Part of a small language model's weights.
Architecture: RMSNorm before each block, no biases in attention or MLP, normalized queries and keys.
MLP neurons of a small language model. Each row is named by its layer, matrix (gate and up: input weights) and neuron, and shows model dimensions 0-127. Each number is 128 + 32 x the weight over its row's rms, rounded and kept within 0 to 255. Numbers have three digits each. A neuron's up and down rows have the sign that makes its largest values positive.
A block is one neuron, or neurons of one layer that tend to fire together. After each block is what it responds to, as a language model described it from the Wikipedia text at the highest values.

L2.gate257:081134113093114160138121181143120084090052140187135108161122128134101157164130066118108117109079121132095146167116154129085101159077139154084128109072111141123121077164143124170169087195155096144095135151072125119123175094161091187182106163078071135138113197179095133106102185224114086135154156138130183119105191128118121181091142081093135123140129188104149163146136092130138167113092
L2.up257:192102156112121138172130130149178203064159117140087118120167170089105147125201168126144103118101089171132128156113124156103154164183109116140101151114170124134111111132098126099097157093108053118142160113139216145123102072125106142212120125122096119125169156114118104096132156154181119122153095115100083142118130145183122078127110137176123203094165153101123108140157124124142124132164
L2.gate372:095150150141114174138110098121106139128082140165118106111149147129067148141113089131116190135120089143095093132079135133116089062068066072165079113143189104168141132107130123109125093135132115139088155093145108092112056062089134163117128178095118132082095132107131159049052156124125148140144091139118159140159076120154167138216068138098122136156160137119181143115159111172167127144179
L2.up372:092148171140097117132071161115134157156113166140082111071114105162122091086104149099108190103150144089133068148037119173107119102095142085093161176159189117092140149058106091149145137132165093106101109125086144129153099106106144160168139110138093122096091132122153105128139139116148112071136134120112179143105107138173106118145133158174178186126079182121173103076143097112107121155148
L2.gate431:100091120140122191109115090126099142084103154093133084101137190114057142148110127083121131100098103162178108126093108182142130167085096097079093156087115135106139163155160094106157121189156047148190149103107189116129134073081140153182106129083095152138148093185130109121167157102112079116143131110128147142098087122145107158133129135109059171133121131105119102091162062103123147131112
L2.up431:094107159101115108077104203084161158070135143128080124146110187152103118146123128128142066096131112149188144143162138131076132102094112099143123060119125151124149130098144142153133050188098077133206107114175166162120064105178120148138131131080129195086148148140046052156109157180141150113134121108152139110111076106109097107080103095182111178064183173148151149105142123107098163150092
L2.gate632:142091146141123063112157173074116141117138117161130098110108142140093126126069103142092100133129148205112144120143175210080151144088131119060150146135140069086039130188154192140124082117137055104225156132160163144090104069101159142135165158118100157126101200178098134098097186110202156173153131148144116113104105112180059157107131082119103186156184141089123133110132107147131125102114
L2.up632:103224136066109135109086181142099194190078132137162102132149146111134113101108149176134164120180207128158155166131085116143180112183140130065128093130148108197121141144132132122114118130098054143097138183114136193157145115123152150140100133118078086119151151086118132129149147156129128145082142147181130102093173171113131067212178100091075132178124165191157106101124146089134130142136
Mid-word name fragments. Short syllable pieces (han, van, an, lam, gu) inside multi-token proper names, mostly Indian, e.g. Manmohan, Mahadevan, Malayalam, Maharashtra.

L2.gate179:109080074095101101197163133052091112143173101143117107065148153118109118150103110111104110107117073149121083191186163130168108103183120148069145120081090144128114164186107131143142106114182089127178154068114127119106134115155134210106166129112186134138130148165153108117115137166152136156156118078208155111106153155145163106104112118128154181123177155178142104128118128138163152124103
L2.up179:126169102062134152110155121113125058132122150162127127099172124099104111133165118078092100182052080119144188160138101123152157111121168129109156121127144098166131133175148108122149194176115085133134148126110097149127142166083125100153110080118097087103138151101114145167132113148057073159046185103134076140127141135136115131154116105099125117212141131130075136149096108105118155104142
L2.gate373:081078078145129092103159081166105173109112134146112142159165175141105156099161078105209129073091084140101090134062142136107117123097114090058110176118076085138095188126105137166117145154084160119122128145130173150107041104115098180068160164128149152133145125123076099117100116130076100205129139175176108131135080113121161156143143086097085167128126136135123106119180160174128173120116
L2.up373:111129123088074120142119165085147112143108163091108110101115156132116137064148153175091128091135147109114127093119136155094124102147105114115138110108166180164155097123130091089157135107119152164132147172125104186137084109155178062144174047087144151131183123132147167107131150120094126112174122159062177142150121093191132157146098180117149081163122182096149136121064095188173157123102
L2.gate511:084097094133140123131159107137136091149124182155145120133094149105149082010164105116134118139104095148150125136089098129097157136054116104124180072143087160179105107142091120167101149089137091120200141086109140128190108143091124152113124102189105158152120169080134149159081137141118149114152148155190062147151143088136111103133101168120183109077166132117165110099189101140120092195057
L2.up511:107149155131070101171075174104159169144122098085099147114139120067145075087148105093097104155125096210077121118046092161153158123113141087119068127153184157164144099143183048089057148156067107115159113152132155134143133119134175087146175149126093122110135128151119104166112122086108102148173121168091123150084096104124137124193211107129069140229128129107150122140133126095138145081111
L2.gate636:146061094086144121169130113127164121119077126141122133113104144123134126112161123112147134176129105206154089057129126099121118131142094145151153112076114174145111116142177073190143164160174096111195185159123109088094136101123077113117138085107113137174137148160141093180109091127102105149075166154191151128068108081082108124105129223122167122148137150132130133116127114152143127171107
L2.up636:157132121101109075159106154152086070116155127142136158110081137171095125122116066138083116110129134145075104115147134154091094095170171082119159068147127171101091154131069141166201178107182095140082167169142200183175134135134144139138111096096131085160141123198126131130134139188147102147156163143157172151105163137189096198128103149155125139159191068123163131076112123085166139113143
Predictable word-completing pieces. Inner or final pieces that complete a proper name or fixed phrase, such as Burkin-a, Piñ-a, Ivo-ry, Scott-ish, "According to", "New Zealand".

L3.gate1:100103102045096177122146181183100095086173117096084115151127152170088134115204087090158161142109103148125126133116066116085116082123164131116092131112102092155128123157110122076121087101123099106133113111074107106056164134050073150100135140116136092182158138094047129146136196150107219141086143143173174119116134104116139085140082130107075121153137095114136191159058110158112134165079
L3.up1:186149138106149125129081139136131133168112160089083121195176181096098125116155060149116168086133100120105113131162153146139101079075139191067181197122074096137094130124121149166177146157145073098119125169124115112119165122118113135159134172122171112144112148149098115095149121186108132098112155208141090125146158142148139178057134184113102082141132098110105125132120099143156139064154
L3.gate34:123117117154112130180166149139110129081145084096107132118111147070109133158107104139149150121134111106120085101157090169131101192151092176151144195125081124115129136160126188160151121069145101161145112147125176071076155085158072146154127115070106149140164137170139126114100100092085144140099115132081106141053119135112130137074194172147129150090166186131125194166152114180126172089132
L3.up34:147131149169154085090181151115162149101135120115094113102151119144051093137136033142133025109146066114099122127185082125144147136111170107180130122172132104150137071089160096124113146147125079114174140117075146153141111172105170178166163110093180151158166110118209085135151157190147076136153127151147142121106196107155134124118076096095173123114142153132153100072181078093146104133103
L3.gate116:103141164139102153133121139129072133126136138137114143116101189153062175195147072090176149162107101114149132113148087080154124135107113102116118166146083153160123120190138134105094066146106103110159156167130181097112145180035096123164122066099112144151124093140147175104147151168120148148101130125165140123157164118199090134135117100087099131164177170075108145130156017119189153057143
L3.up116:085130212149126163136155116148112152104148159168060135107137108140141151179074112104120116093147144132143132091126103107133141076107143118167140129133098150095111137194126178119124099148128139139074112168161130070150152151085091165127112073107082106146113131132096133155180151150082139144092133064154150095114174115157168102121118075154109057112167132138127129127139116120216070050168
L3.gate155:114103077090110132120090186136101122094107121112122117139105123172036120143144115163148148140123063114107133142081120068095081112121112142165121083115146141170078190091139088108147087162190143163069118116133149092120086157133091119127119174123115152144112178111068152099109066118134202119173184128097177144147125131126147114139234131138065156150157183092079168143111077164152169125116
L3.up155:153158130140088092142131135111111167177115081141149142161139180123122131138153147164130161077156141087122178143141154080081114140126138170144168114195160137120162149101166127150127126158133114160145127138085124080138169097146165139142112100059125087136165093149071116076120100162187077119106126077158111129130092118149115071118144086127138120193146119060040109155060177092117169120146
L3.gate182:128127093097120164124085138133083149104175105112106154126174188103103162096134063079124132116114137134129123115177121177117124128101108167150080118123099078129091171179112108106152092083143097098167111117099140173096090121097110195128139114085084150123135121166182124123111148074098140185123170141179117107128118113082151054096130196100126097113140172082119153143085177174171116101135
L3.up182:115113144075137123191068142123128163061122125092107093149137134154140146194105145155145122160206109196147057078177056176143113156095127160112127143181126115137121125186094160169112133120182111159138164170138176190086110074127119179136154098096126109155087100149114154103177134112162130231174098201122060136147146083125154089086119174115132143109158191082147167094080126147119184155096
L3.gate203:095143135097106153168138101109111116151107147073115110144088178093090150119144140135163171109134065145119127166148085054155101145115025132098153109085072148190106218127113158122105118148122068098183119157106132061118132110146118157120113144073145199089133128115169087054092108142153117182141136102144119139106084093108097118161141191111076156119153117058123140158105165110116174142105
L3.up203:096159111144175218176175128182124158099097127102126161144106092144125163140127141090120156107171127095122172128107140082130128122194080145138139156129106114118183154099078160089106143150146100146158087151104204109120126117179069121112126099143144140110149176098106130119141096171165104198099119132190127137132165117073153077140144189169124118123101137137027165138091167131084127141142
L3.gate284:068109140128104130131160100106133102128140111157101149135158158116068160117154094135107139125163075092130167179127094120151156144062108158193125106151113146200119135159100157167119140096153130136110162134161143128091074122149126211094154069115160158196122148131077092089139155189121145099146154141154170114104050108132188124106155093092169128108115160108109109157164148111131121122110
L3.up284:099109188097128088145150142139110165093129066123143110128146145085072168145132092173081095144121128095166065170043109099115111172137121136166099155157100161142082133114072157139142106143164056124169125122131198164110141105153126172103157132121099204095181112167129092150141134172142144122192059058054153119091111135128138098107151133136053124123173127140111126119130160172176094142137
L3.gate288:112176158128133194128133114087155089103119098183123124100116162076063137078104122107081121189063171109092135162110133180091167197118151106118099076117176183144151160110136117095162138168156106148078115157130124148138141135065208128102104106148088145059135109160161133127163127094105185121141106106157164130082105109216131131111153118101143149122142179105124139139161122098092103125126
L3.up288:148084174164102099120072146088150153087164133073074080094144152082114070151137198157112123155117143151110109146112129172080172123120174082092134114162143143124154080196050133077138159161141108126144114148102114135096126152127118170097149150138092139107166131135094066102085089119088109100152120148107145101158101081135068107107145143133110110115086162130103125135144090133160153102099
L3.gate325:154116137066024132119128155168102169119174146150132173166162127108097129171131077145148122134085112155122159161169126071126117153107131128062095164165158124145077184180137070126094108112202084100155147142120126123099173147090107158121123098071118076175110147101108103123128105157139103115116095139136093113167099072179080141114143134126113109184126123150109074130138097165181205128095
L3.up325:153069102134149105157067143151117124140161067129138128195188116125144103112129088131143144090084162153114103161112177166120189143132118135123120127139114116147092176106152063211115118093104119118076159133179151116154125100117121148152148161101082150122086116078133097069126163171112107136113094185148152104137100110085236112147161195144138114101107197138083128116148154127148155138171
L3.gate424:112170067043079142166172207097100106168122102128152100098082149054153172137142184177136122119183069194143119111142119079039171188061122127063128154137128147139124148134167062128140175136150088190080160170108129107114144170176137140116134156123145113175159166146141202080143131125166166177110118106168111152102116173180107148124068167086111142174165134109092159141171119146098147142103
L3.up424:148207123098105154150146196119115141117150135106190135125148127055165163122098197180083158106152160166090145128138143133088156183104100126130151117146192084108118153120113095113121186142115131118130145134162135107101152146166130152092141134131103159158170165072096149184099093150167178161153169086142158124108101167130141229136140098178127107174056137106127105148144094100125120078148
L3.gate429:108155158105122121162166144131141128079097124152110102101151156144042132155084154126152078142149057194106173158157184110095121176128130166192144140107125141198147183113120155089196082155136115099117123087111079082120147160125144131073173120053135094087118088116114168173100144142098154152143076117105138142164086130158081195172119093106132098164144155140210112084113096151216160107109
L3.up429:119121129130162188171132128114098158145062121203122119106149146143077106162106136121155176129105111161167119121112132091082163129135133112112194130142144085184113146111121181147111091152142138108111094132129147033160109161088092197137113132072089069080089129199131132151165137135106126138105085188140174103086137091136142172133122081130154151111100155131131114109181156078145132155112
L3.gate456:122091102126178098129128129083086120082112101109158111111195151111112159139086078129128101076082081149118149112110062066097144146116137100139141092145084163085116166145128125135136072148125151145081148166127112106066107111160156090113144068108130083142075080110126101059087117118091075020124152112136190143078096113146097118098129136108141099082161199163161099230167139160152062115068
L3.up456:144116097160118141145184100087135091113130120042106156154173173150148202125131127107116117121121113126103162113153121141110173135149152092152198098133104160080114076138087107096175160165161178143162115178160109111074125111108104163071168129092124122146138077099153111136159116099088065148117111129067125169083109117139103124133088117177159132079087147133147118163135120131073106170093
L3.gate472:137150144105100115162145144068127131135163128186107145159137208121080180184118123095134155148161125187095126110081166072116129086136105089113143051094124121109083126154127131133083114139103177094175150133138171187137102091116142156114111124110121198138119148169180128076140075142132128144170122127124141147137113141156142135114161145057148133121160217112142110102108097192180102122116
L3.up472:172165150085103085156137179092143186163174155217061142126156160089147168151109100044095140150106147151083153112109160134086151109160107117108131137137108132146090140207104132115120120142109121095177102163112145135145124095147169192089144170097119182117105101186192111105170091114108116184152102090114142115120140168139163124167109199075150119126091158158135083110108148175199113095109
L3.gate596:131136110113127147149141191059138121162127093158107122101126126096078140052137151140185088150123083108134190127088078124119170135122064082078119130119110160168098099114160087137097157114083149134141150095120096107120162087051097177102140129130076116128124151144112082170122105137134109124087091082149155123143074112079060196152116136112174159148160134109091071113125131084075166103148
L3.up596:136134166100126103144119116131101147111143156132179184130071128178128156146132160135163083167122129136136190171117121096078162156123105138165064083121119131123094074125136043206146118105151112101094128177135178104102143189134151163119128079109138155120136138106094164174136108089184106118180059199149087113132125072094128165130204091118199132134156182182118117099154106229095142103087
L3.gate622:124084105029194149109127122132157127077126089101114104166178151140121141185160112146101151162123152168127083139185106136192150123115160171085132085135065131182146089121136135131096103110141171143178118112049114145123104101171076154078122154134163096122137109190199149104121179128117102134138149145175109169127133132131154101097115102143155121168157195128131122131140081119149132147126
L3.up622:192111158104143105169149137124086200135133133139129128137176105145112152108153096134131071171079139151163220095086110081122142105142166185141132143125108156139127081194180169198083125069083151112122110134101132148107171122133127170093101106128163140174162120079091143103124131101142125139156121070168109120148094115121057102094161084164186121167171114114091145149071159129098148133114
L3.gate686:135137113082128110117097168138153034168173108098083123154105142068104120138152070131155154168112162143113117088036117113089113111081162086087166139164115170118086098073166107133165119080193177163185148144158111134132116170128112172053131174115105188132125152120129094102081097133106103105129211135114152155148123090132139100085122127128091151153120163148111093138141148146161128118090
L3.up686:070146143098175197099169161191158133185131164006163161112133165118152140165159092147133102162102158169159144102121072160129132103109108091113149147130137128142157130126127149121132199090184119140150116124156073129111134154137095168120169098150124138086120073140145124164208161168128104152055170159091107113102151094127142158173109152125150025151144101146088127136126091083050176179145
Nationality and country words. Nationality adjectives and country names, often split endings like Roman-ia, Argent-ine, Indones-ian, plus whole words such as German, Japanese, British.

L6.gate186:134107157153136137133136189173100119119127119096167158126158176157148134130149064175148106168119056188117117117158096128144106111133168132106184098134130155145163141172145081105091157089125112161123171143120184120114127130137138146060151137080126122132145115193113068183118143127118098127116134134125105180116075155209129150115099122134145145160174221052121116097093126176140117109046
L6.up186:134133113088099152123111164160145125103115187143123137145143127172191125171084068156076112121085123179134105066087108180153107128091140149110187097128140114166169111117117138088146138137115139123171128126125101137134195130177078147070166129076153147084120140185160119121104193080153148191138118156089078117128033134153138054141141168179075118130145142132127085140057172188193077138129
Nationality adjectives and headings. Nationality or place words after "in" or "the" (English, Spanish, Roman, Japan), plus line breaks after == section headings ==, and word-pieces after "in"/"In" (in-d-uced, In-ca).

L3.gate147:098110128131093093165155131136045095112179132131114094124084138133106161095154105099079191132138182143106129141117189149141136108158136129111149106163103117072107119223140179114081081073110137132115106154095197134153091139137108178140153124114144134122103106122148151076179143115176053134115144060137154155093107143083164130159151052153114107110114110119140144130154155116122154164153
L3.up147:129134124085158050123099151124131063120200120132078154111139190138141100148146125138117135135151110152142083129221085154098067135078170105101125105162158069110084114137107129143086076132069115118145135062155063151064099108153157104182097148086068115175116169157126138143099061158117185075109137151125060136111206116157143135132093142173133131129152133137131110109164140121109089090145
L3.gate317:121130166161149114105111174139118112144095146152168134142159163142086099111188163171103159164130095114133135179122140097123110090096152180122130068112148188101194138133162144139185123194109105133168201071135193140115096111154139137063093105085169142117119114137132146115106186110105104050187163163128125195172115145147153072095163167142173155133114161110078191094123117143105133109115
L3.up317:142152064126149165160118105074139033064133136153170125115136125109125162096125140134107110053129156099157168154167119147157135108127124110102083131121115070118129176122090054117153145154111155130124099079102121121134143113100182127163158150143123126141171129140133129082170164143182087122111125123096191125091119140152134165135131098149141144062150190054151137113186150139121164099170
L3.gate337:163100153144149108147079121150114093123120116194110125154140155132146128081190177164115169106177135132087100178124164197091150125085143128096132020163107104160184050124112165148082150128139166117067142193187074098105093131120164215079142106125173149202148109186145121067154152103152123111127136143115133173067098157095140203071154145125166140139141124101106090113168127174110162155140
L3.up337:111170127116152098131094141103108172142116176138100136111057134134108111149120113164167137163129148142130087127173119173121097105144101081135126143159092071156091179123088104120106128122143126115103169210132176112132141150123164192132109114139108177166101081112123116123180047083110078116152176061140130126090098122163137136109121161171127113137139133140163171184088137162204208113091
L3.gate338:107070112130097128112081172134108144086174135138131105151126173122049105100110128228192141127138136154169114136180115121142143108161151194128155113141114141107114129131149081125146080165120086109126143110107212190068152195075159133218103190136125147101105135136154133111155097156158152103173108106108146167157187079186095118147076091114082185161124149130106141111144084114126147091128
L3.up338:177091122152091095111063145107144152059121138173121133130178129163077081111177146179167109131068171153157174129154102129182128058169140130161158134115107117135101143110128103151139097106095116128132147078087187125061160086118138122149124149124072118066083105164121128091135042156110158127094118072149160128197149090127110183125124182131145109158110140121140147121182136085134172112112
L3.gate352:151134212127074133182146150062113123100141120094157151133078151137110136126141139155147086121118157140147084136122111173135134137133171131075184101128120142127142118108142081084097109152140099163142154105129142069088118122087153122139110134116115156043174131184161120135146172102080113113145110137180207138123132114158175115094112144077129182127154154103148138135087151093166184178096
L3.up352:123141150123085161123085119156104170080161172104141132153145135193083151109094130101158129109173129121147146108124138148118165085125144116118063123150131098168103080172101174166110092180159137108151101135176109110188170124100099160045140121097120125169121121149149175057146110181175077144124164021033088129102177139151144141165179136101083127180086121207147093169094102135126160166102
L3.gate389:107091110104071113076118151117122154133072102180121093128142169174112101112125095194123152163156148088121130141099174165135138093141139197133114142102091142160154130092131056145127057124158112121190106130093190114124178107093142181107137166145076175124136101190124060117102099164112144128167100152123101135133184139150148207146062103087119194126170167128175090074120111055130114128116
L3.up389:130104125089113132135099124182143140153102179120140079140125177130116156122097109107142170142135119092207195181097184153161051041175118149099095166098137140097141124146088168070133121123119114132149125102127164131148107136138078150063109137105123062113125139147138137108177104132178141091141184108127096129144113122143177140133174181122141111097143115159168114176129112091094154090144
L3.gate408:143147128156118132134140120192072148105118138151149162145123143141096167159121075137124163173153100131128142120121112109075066078137131123094096125174114102141139148174099079092136124115133171158183141169142068109109128115117072100041129148123174154187167098176150134117102114138174175142144113098125139084086121135144100122111128178117096146087132146073049105076116081117160116100093
L3.up408:169118163190122106125086111142174178111130141164073132132113056166112117102143075111139152129154128156167142156085120159104177049088193147096141140077119113115144144151102172139102141111141094153193128148149142140181170112096165117084157115153116138077113145109190135156123065129101115126136089064102153121141088113140154144147153105129064130146159162102110132098125115111100118061123
L3.gate458:160126133161142130144079098115123083095109147138148104202135175095054137136146081162140120165116116138174104170150123116109193159120168068142101099137112149157150125124146070131118177120131171084114114072145162138119184137099149119102100131153146102080140107138148122121138048108129126108128127145151101191115098110229102189149125136063072142095143131121104065090174108126155171122116
L3.up458:122175146121121104140076119098141116069143123081153155212109117174104143133131096164078106124141140090163117136151077154132189073120172104108125141149133121137123127070092122070107178167152178110128112111159177143138130106125135076155136126207099129061128131099162097146119086116152166078127094163125094168110090134141130133138154132104120094151150113127075078082131096127112144069143
L3.gate473:123133196160095115181114149094182113076087136192095130145168135132089140140194162123167087150109135188137156108111145166089117143167149074134128158082081115114120076156148140117124080129107162134172111108062110124133214119123098144128143138090085125100196125112106105112134059136072122143140073114176153111112094100134136110120127150123139160161098142074127137114131147129066123119162
L3.up473:161093125119094115165115114128155150101118159145121103162166157118105135189168158158120114130128053157109170160180130170036068079113106111125079147153142118097088146136102158165116119156140099133177188121144086142111145151157133157118179164150114126108081141123117100113175116163104090065165170104167106067118166076095113133088149181136124133156107076116068089094173117157111096136155
L3.gate485:014120111115126133154091127108165094075109178210129071218174141076113097152159064129139099154128083166114150084185133155148050133121134089152104150171115111124121152118100183146217164144164114146136111158160101128097107120161088155168089100091131158094130110123147142137139120067083130106138143059145130110137124085141143122134121131097151139171109159161138137159161130184111214176135
L3.up485:102117129138179178150086164194134072218152072155082117161155112119129121097140192117136101109130102120147160128154148159090158108127122157117128164148131153165166144077154108137172137155193116101088061158067095094099148119155155112083170140090171090130151103181163145118151099150054109155103097120113157158145126166132124141035150146103075093080057149141113133063142164143138133119130
L3.gate497:108163148099121116084102142131139118093109185144133103147082139112132101125122123069181176152139122138115054131073084098127120145134135111064128083116115143115119145157107120107071134116120122122123104179172117174087155116100179144153093154129103186083156124157141151215122122090134122134168120098105159157180128163148177162110169075144128153138190194134126120132160130121114180103075
L3.up497:120170094103121192147113128125095179138132108118096129180167114136093110125133064143151181154195165153106071168068068130123185151137163134078140137090147119089143132142143131174081120137102136156107093133168124077145134159109118069160054126099136195132167085130123159180082095126150184134106161059144147100082138130072126155099150126096103100115198125140155161155114154111103199088139
L3.gate506:075101164155130119118096163135186132105136191091099098142149200104094103096105097171147144174047106172095113142123064128093130189122118115106138096146160193150095118092157124108139121177115035117136106154101112066189143152147134127092164170138102095195170125128095123102120095116129100174176195152090151145087156132140108160139150146135151131159122125112099080201223162103129084096137
L3.up506:132164162113124104128176160117135108168152105134087111117099149110162107146129127142108149104165109089134130118099073083118191132177098142110121161108115178128087141197168109176103146070119120113104130152164082085110092143143106183100097118103182158164116187184142151161123056155164096135120098096114088116134134161136128173155090144114146095142098122118118116149153120150080189106160
L3.gate514:131102135156124169132105117131096156183126135129139154132121173164075120124142094158093176133129142119155125147196151085145087086166120153148130083126153165146117108121115138109080113114145078130156148099088122141131055144081138139096123125135128164056097100162192161104124154110127112139109168117151101136165190132159118149167118110140140144098178140146139115130146118149161142159155
L3.up514:132149198116139105169075098102189071082144132139202093122086153131090099138128188150123169092107097140135230179179142080106084088162115157075086191104161141140145087178108096138082081111067168099098112074111143043126123112121095113114097123082097136146134165176108118173096108103149126101103127123139131120212129098108118102094125147094131160159106144169186066136139151095134168127073
L3.gate566:122102112090138090108067130066218136206130094141130107150126153068115174125168142117088114141140115107170071142138126116118143096137099131053107128095100165178166106160152132127089085155143121133113158098148125112122149144151151137066189113102150175106144149146186172071127054084056136152128118160116170166103133126125063114150138134140132117124161131106136140161150154105087170103072
L3.up566:163093120102102136171100091088118147149115182106142117068118159103121126148127124058134203124158155125116118099110141115169117073096084086077040138141098088122052107152136153153081127100075141130167107117157174127158155098171127198134118139101132184108153139138130144093097175112155140121177138111095128129130107103141090080107155157112137069133160146089150093177141152139117131124104
L3.gate601:153156153152101136187137095166178071118143190102122131179151211128114130087231105130103185114138113152155116204110120158138144088131137041076164112139143167139125141123113107147059127164141109108157122135091108156121120140103143150089198108057102090055138167145174108132165126133140115143102142160098175153126120096120133092129143134132171121128103157099122127118147155133113074152172
L3.up601:094144136193104108143091197128156174144094206132115087130182108126104118169166137106139179084100111114118120190076128161085073148132112159078126131148080137112154126133115084140104179094147160190118089208148070146138094162162118135084159140152107161164122134108170117093132115178147070132124211157104167135114098124122121174180129097067149153103143150104123120148141145142154161127131
L3.gate635:097173138132097107132108102118115136076050165179115181124134137143116091150120105122116119140087085179073167121135153108078163089093106153154096091133126143105141100164139058187129100116129091158099161094150163172097161112114175184088104085153082165082124153179096125102097143158101106113178094177101142140190140090112152166192092086109169067129070175098135182100116141112239145146118
L3.up635:111183130116166117091058127112196083154095133184112138159135135082105135161139081177083094148103083092103169149115150124140086164164108113125160096129094176150179116087143107140138094122188180143095100108103119115060129143155154120090129043083174094096171125165173143131107099092090160104089158101098139159184044088115138148124161093151136149117136144130179105122177099104131097111095
Final piece of rare names. Closing sub-word piece of long, split-up proper names, mostly Indian (Satyanaray-ana, Ludhi-ana, Maharash-tra), also Spanish (Matamor-os) and others.